{"num_key_value_heads": 10, "rope_fraction": 1.0, "init_std_up": 0.0197, "learning_rate": 0.0132, "weight_decay": 0.027}
MLP neurons of a small language model. Each row is named by its layer, matrix (up: input weights) and neuron, and shows model dimensions 160-287. Each number is 128 + 24 x the weight over its row's rms, rounded and kept within 0 to 255. Numbers have three digits each.
After each neuron's rows, "fires after" lists the tokens most often just before its 100 highest values on Wikipedia text that the model never trained on; "fires on" lists the tokens most often at its 100 highest values on Wikipedia text that the model never trained on. A number after a token or word is its count.

L6.up695:125164163094127073088065136123119154135092116122094121080122117140126117160140142128116139135169167074132157147119136129125145155149101123094164154123130127108135159142143090135132185106161166109083078162118080141130140147150122137122140148119142113124108158147138144115135130137144141153167126136100126160132131151142100133140085072109092106127088154157116131157121148086121095120125
fires after: " p" 26, " a" 8, " be" 4, "w" 4, "ci" 4, "ch" 4
fires on: "ri" 34, "p" 10, "st" 4, "lo" 4

L6.up752:094121144159132125122179103142169152142106134116136105096155113169133159082131126142111193089108139123163098153147117150093097121157122165154100137141128112142126157093181127111093140141088138116122142096152101126131093154162124099146141115110118137077114161118141074141108125100070142123139152139157149129078134135077135126138102145142104091105156100112095145107153131106129133133149
fires after: " a" 38, " con" 11, " Con" 10
fires on: " " 40, "st" 25, " lo" 10, " Lo" 4, " $" 4

L4.up405:120124116137089103082118120101160105082113146109163129163125092168111110144141127084159164117111152118129071117151085171137135137112149135117094133145166135129139159143141145116133077137179151196133118201138095135163161103178114122135114097157085098116110108159106153159140147108168115123150081156129089124106098128162140126090150110119126144096132130175115146097107135091110143116101
fires after: "et" 21, "in" 14, " La" 8, "ad" 6, "ic" 5, " In" 4
fires on: "n" 19, "w" 16, "c" 14, "a" 8, "min" 7, "ten" 7

L6.up488:166177141112104096131147119082124088121135104092115127185142130107126091154145139154095143114130134115109083141142123122151099085157111114122155150162133112124118095140135094119106090122099147097098139132142141150142152105100118102112152127112130111129122114115104081086144107149162108152126121149154140145139099125105195155156161116146118143140131127174133174110120152131071148132087
fires after: "," 62, " (" 5, ";" 4, "er" 4
fires on: " " 54, " (" 26

L3.up1279:128121135159138105174096137113123164142136147124117118137116143088165158116130135121133167145114103104110131111111129118151132154143110136153141111127121113138114107145124127145161119172109137113166141107154140092122129099158102137112139112117119120152135139131069132141080109179085153136106160143122085120140162126097137112171118136130138144103104125155151161109144150135110102143153
fires after: "arch" 14, " B" 13, "b" 11, "ip" 10, "par" 7, "an" 7
fires on: "ish" 23, "ite" 16, "al" 16, "re" 11, "k" 10

L3.up384:089115141150113154117141112113113160086118165108120151145147106157122119156109110098102125147135093154141090120132122116135115101097133115101137041112126124128167137164140130103144140116148122119111157126137096114113098116125171126139111149143139112148122065123067117133146118120115125137129103122151115139141084129154115166117119113104141192106152105120128137100111166097129128095107
fires after: "et" 16, "in" 16, " take" 8, " world" 5, "me" 5, " " 5
fires on: "w" 33, "n" 15, "ten" 11, "les" 9

L6.up667:145161142118137145122131118148099127162099104107137081144134156083137125144118129127153092149148114138137107128150082174071144113098109104113115096145119186092132159103147072156142141125126142133129114146115191156161109120178145126129155157128109123132162125121161152138152154143097113110089101147130128131121099127108123118139116158076131099154150093129113115125096148150107148134141
fires after: " d" 22, " G" 13, " D" 6, "j" 5, " c" 5, " vi" 4
fires on: "ro" 17, "e" 13, "ri" 10, "a" 7, "au" 7

L6.up584:147142117162126115144145103157126052132150118127111148146103139159142124076146111095152167157147089093140123159125076128107143125127113121142113114133136125117098128127149108127097105154107124167077126076144158119109137116102141108162144130153098115118107116091150096116171130097135140121107105123150174169162192107102152129167104066140116112133108118143131121117122137151112119104144
fires after: " is" 27, "," 17, " as" 17, " p" 5, " was" 4
fires on: " a" 73, "." 27

L4.up494:177128122131131115119134141086126162143118148112114163119138140109118148172107112170107078155126167132115125120084089156149070083154113146139142114144127122118105149121113136085147111142135112127120168092127160139118137119158141099189119172118111158133123142120149100126124081138101138167114117112133130105146116149091120133170164136149106119124146146117135106130117122088141172104118
fires after: "," 42, "|" 20, ";" 12, "-" 10, "---|---|---|---|" 6
fires on: " and" 49, "-" 24

L4.up1043:133129116168116147148129141117153188181146125147129110113084143153099069138143123112145105119139101103148152122116138112122160096097113118116099120138098164157149106088085151129149107137120140106201084142156083142152141123132099122169121081152119127133143089115128163088140153153139163113125133149123184113124120129166093119108152147139130050120117131110118120129138143105154176154141
fires after: "y" 23, "en" 11, "ne" 8, "co" 6, " at" 5
fires on: "ur" 18, "tic" 12, "a" 7, "land" 7, "te" 6, "y" 5

L3.up737:137125139132183139144097101103140141113155113084076129122117156101124121169113160116140189147182107123138127133105114143093147119165119097180142100082164101105168153116121110147132123166106118130103109099137148164123132128115156113143153126178124095090122096134135124069117147096146141101134144124116150154098143125138113150126109160171093160124138150112146118166129092125101142140152
fires after: " " 21, " w" 14, " st" 14, "t" 10, "w" 5
fires on: "ar" 19, "round" 11, "ide" 10, "ring" 9, "fe" 7

L6.up993:113121105150087170139136119149145113169130119115140101148117149136128153147112127100091163092129095133093140128135086114133115128129172117108106123115176135097122111131129136135140117096167130155156170142144120106108157100129131172167118150135136093123184121088102146103185102103118129167163165096104131109144146146131129127084145144159097132139141132120092114145111119115097121156153
fires after: " of" 31, "," 22, "s" 9, "\n" 6, " who" 5
fires on: " who" 51, " the" 27, "-" 6, " which" 5, "m" 5, " what" 4

L3.up1112:119131111081096140089127149156138141175096127123091111149102145094156144129131119152126175131121131133142113135124098089129144109130133186138155138132129125150077138089084129121093167177108113130147140101144117159106150147165135110107166152129111115140141120168162109146110111162095151138136111104169150100137103151127112146148137158150139135130138168126121154118141069122119140180152
fires after: " " 32, " se" 12, " un" 7, "re" 5, " re" 5
fires on: "ver" 21, "ri" 12, "ce" 8, "equ" 7, "ni" 6, "lan" 6

L3.up643:146131102126142109109135163168096132120126095145142081157152203107135143118140116152131122093104144157132124135126121106136105127112150119141119133130123129153122125106125146112132083122115114147119120120141151181151154127136140146175129154116122139155086159117099152166146101116157087107156096150120138177146182107184137128165097123157164083156148139122107120106118104152161146120100
fires after: " in" 54, " to" 10, " for" 7, "vi" 6
fires on: "c" 15, "t" 13, "st" 11, " for" 10, "it" 7, " in" 7